From a checkpoint of a small transformer trained on Wikipedia: vocabulary 2542, 21.6M parameters.
MLP neurons of a small language model. Each row is named by its layer, matrix (up: input weights) and neuron, and shows model dimensions 112-303. Each number is 500 + 25 x the weight over its row's rms, rounded and kept within 0 to 999. Numbers have three digits each.
After each neuron's rows, "fires on" lists the tokens most often at its 100 highest values on Wikipedia text that the model never trained on.

L3.up98:515536516485517461553491488503491538489468510488499520507492515458481487483484495533500508483489510511517497519516445473514511500494477470497513491517489508493519482518491454516507517496525542467508478503510501561538535470532502499496492485501508507511467511537519507466526564488511503500467493488511485473500486513505455506512469467521474502528501475546502475527495508497509492481534471500527489540497519515530459506539483486562445520490504547509505514490528474526514526488488503490502518488488483474495498518541494495536492493486485439507517483520534544475502493502509475485
fires on: " the", "-"

L3.up1498:516490496529476455552493520536510482493473510509528494491519447480485498520526521523447531497449503483501499502535511475550484506473473482478509532499512511535518509508548530494519467512499520505529474470524459473510445510502489482455466478468510493503476499486534491499507519508523518524450462503489489492465516530511520453506478474503525486500542476526511486497507490512467507478502475515555480512505496451521488507476482492475512512460516513471512512510529517504503509505512526484512472527447467490519501497505493492510508527474472471486518485486532540555470484488480474498
fires on: "e", "il", "-", "air", "ae", "he"

L3.up162:506499493529513491472504527525471488486484531481492498525506466474515450507506540472499524489469519494495498518536470523502513491445549547483507455488512502487473543545479494527509495532496550489474477479518540499563490485533475473515456520482483470509537494531492516506543514478501517454522502531501492460497504522518511513455474497516547509514489526476500514549519488500492503459528562510506573457519494507524502462477505502521540491441493489507519487499535513547493528534476504495498538485553537561470517506540545476501480476502465502481482481501491514484514505500529483484
fires on: "\n", " W", " D", " The"

L3.up167:484490500465504504486552516501480510532484551497542470496458488540514492526524465555491488514484501490479449490486529544524499496474457512547504495445527534533514520484537520441475500457486502519507495519502413451489481509476530487504500497471522541503509514481515538513457515515468505501472482524519535524541482507522503488530542479517516465453486511483519515513457510471479502482518550482515512451529546469515501488491511516499488478525481540471487519464531456482533500473491541506543535464534545454487502510529481541479548496498462411521525505501507501454498501494502524486
fires on: ",", "s,", "es,", "),", " a"

L3.up1703:447462513560471526501488464477513491492521493508496506516480530516485514487480524511518516506529501495528464540521492543498492523500507502480463499505516501488502508535456488516494495518464466469495482527504513519501528513487490521528480495478477528546483489515471504470478516529494581551536524496442464508478496488517512508493542468490469501503514523458487486525511534499518502518491425517497524498490532530512476505476447513486528521516465517504516490455490497473497507555507519541485491508485437463444494516528503470534519530488496467444519493484477505507443542495505494519
fires on: ",", "s,", "e,", "es,", "ed,", "a,"

L3.up1628:506465532519492548510508485439552493512513517498514510517482515490509481498453504533498519476483488492532499529517526514489489500497490522495494522551527475500495515531527491487521509511508455473511438517504506537467506530501481527499507479516492493502501502511497501526519501503495544549516517496507459498520499512476506472461517483529529459556516517488525490547520534517516485520505443517489468513506540535484480472493502516512516506477476525525539460461493480510482534531519532496496491513470480522485452531529534495527490513476501481536553503484458522548494554463536530491
fires on: ",", "e,", "s,"

L3.up1325:505490485516533532535463511561485520505522489512482538531508501483529485476460444475506555516506504553496528525463484484521473504509490524514484537497490558528456524470499514528526472510505504454549533502500481483474483499522491532507524485464507509511511525511490503562517539553544519495494520500494472509474493542503545489481429524519500507477497550465509510520574510509473484478467478485476510515439520522430493507526523530497495481516529524500487483478487496518498482507490491486521484541508499508521512471467501489481528477542514501523494540533548497485543524481559464459
fires on: " re", " Re", "e", "re", "arter"

L3.up1734:508471494560553472518500500466460521505507570457523450523481481541542501502540456471517479543478492512513493500530533479516518515505526538497495557519504482469484545465508482465468494483495526524508534503564460520482480478544469518494514533487432509445511514543507464490548523470462495481497510460536497520518496516503471474473517467463499512472477506525498505500448536480477508487508512495539466511509489511500505478517476520453511548523533486475536523478505465489529512509495470516548489483467490483433503509511474487482531502515504514495541508488494524515450520524518538445
fires on: " |", "oy", " the", "v", " Bar", "on"

L3.up119:536511482513480514545475495521508568507536483515545481473459476547512501482495494514462479519554450527457511469550480512508509528504493497500479512477576544515543491544517489526507471529526474495463512511511527486490515520520467483505508530553487465497536511529538497529526497533515543493522463521526477539445466484519481530486528522489518544477541525564492428512504533481488498513496525512485490490488534536434492519495503521501508498496517532489532524495514494485502471476509512473478473527513490502531520527514545496494518498497509489528486480501509485511484466521492473506
fires on: "r", "-", "ver", "ze", "id", "an"

L3.up1360:538549472495504517496502499499509502534501497480484529507497485518508524493469495502516570490478520481541507469513490466510485499530528519489474486495465491493484510503503546507498502509565472448507518485466524535530493535496476439454505463461518491518473533534519546466557491498501449499475473485460521475501496474439528502496483485520525513508509549505491452479519534508540458526484505547492515536513518545505497560507462497488496503517500486510540529494519577471531498525513501479509521491522481511471520528450486444529475491496460521498507518505502466537512525482525504512
fires on: " was", " is", " to", "'s", " be", " also"

L3.up369:500509533529469550483491462469486488506531569482526528486493501499476490520482541505507545532531493471476449515527524520471484486515466527517497503505524499548471537518470519472516500506507487464499492518428500519485529481472504497495471508507483493493518516480503485529501511532532512519521496507474501522495498501494526519503500475545538485547483518476494537544505545482557471530503438511529552479546501513515470471496455513511508526474534486545521492477526528528499486522502508528481552536502457502488495502551469481528522515472508492460485487494458519488496500496539511546
fires on: ",", " the", " when", "e,", "s,"

L3.up190:545517514532546569522471473514503477496492514537513460463507514482511540518526517517525507504513450502526492452535489481524507469451485533528507477517480494496499490512476472486461479485459536481493504493528494499463441489534536476496500510528489507490499522512496523506510505506466506471502489494501530501504538501517508514477519475511475546517537478539524471470499477445493540504512533479512471524526508505495483494525480474505528490466491487501542501527534470483523532516531522484484546509485519482476479459492494499514525524473539512525488492489499480536461495451496477468
fires on: " |", " -", ":", " the", "yn", "\n"

L3.up662:491496463491449509494543465497477501505498537497539526498493504522503487511523530503483509526503504512491477468497521481527484502465500526533502518479521488482499526488503444521463457493495479535508460489511464497464506534507505509501486467480477484501496488467493508521498494508509540507502478499482485511518488455468458440526511457492527510459499489505474505495468515505488483473514474504540504522521523498496498522493525503499450488544511536503514499514582512508499497487480527480515537482522524460526458520525490538518542498451516410498510510481525512471508459527511504510
fires on: ",", "s,", "e,", "es,", "),"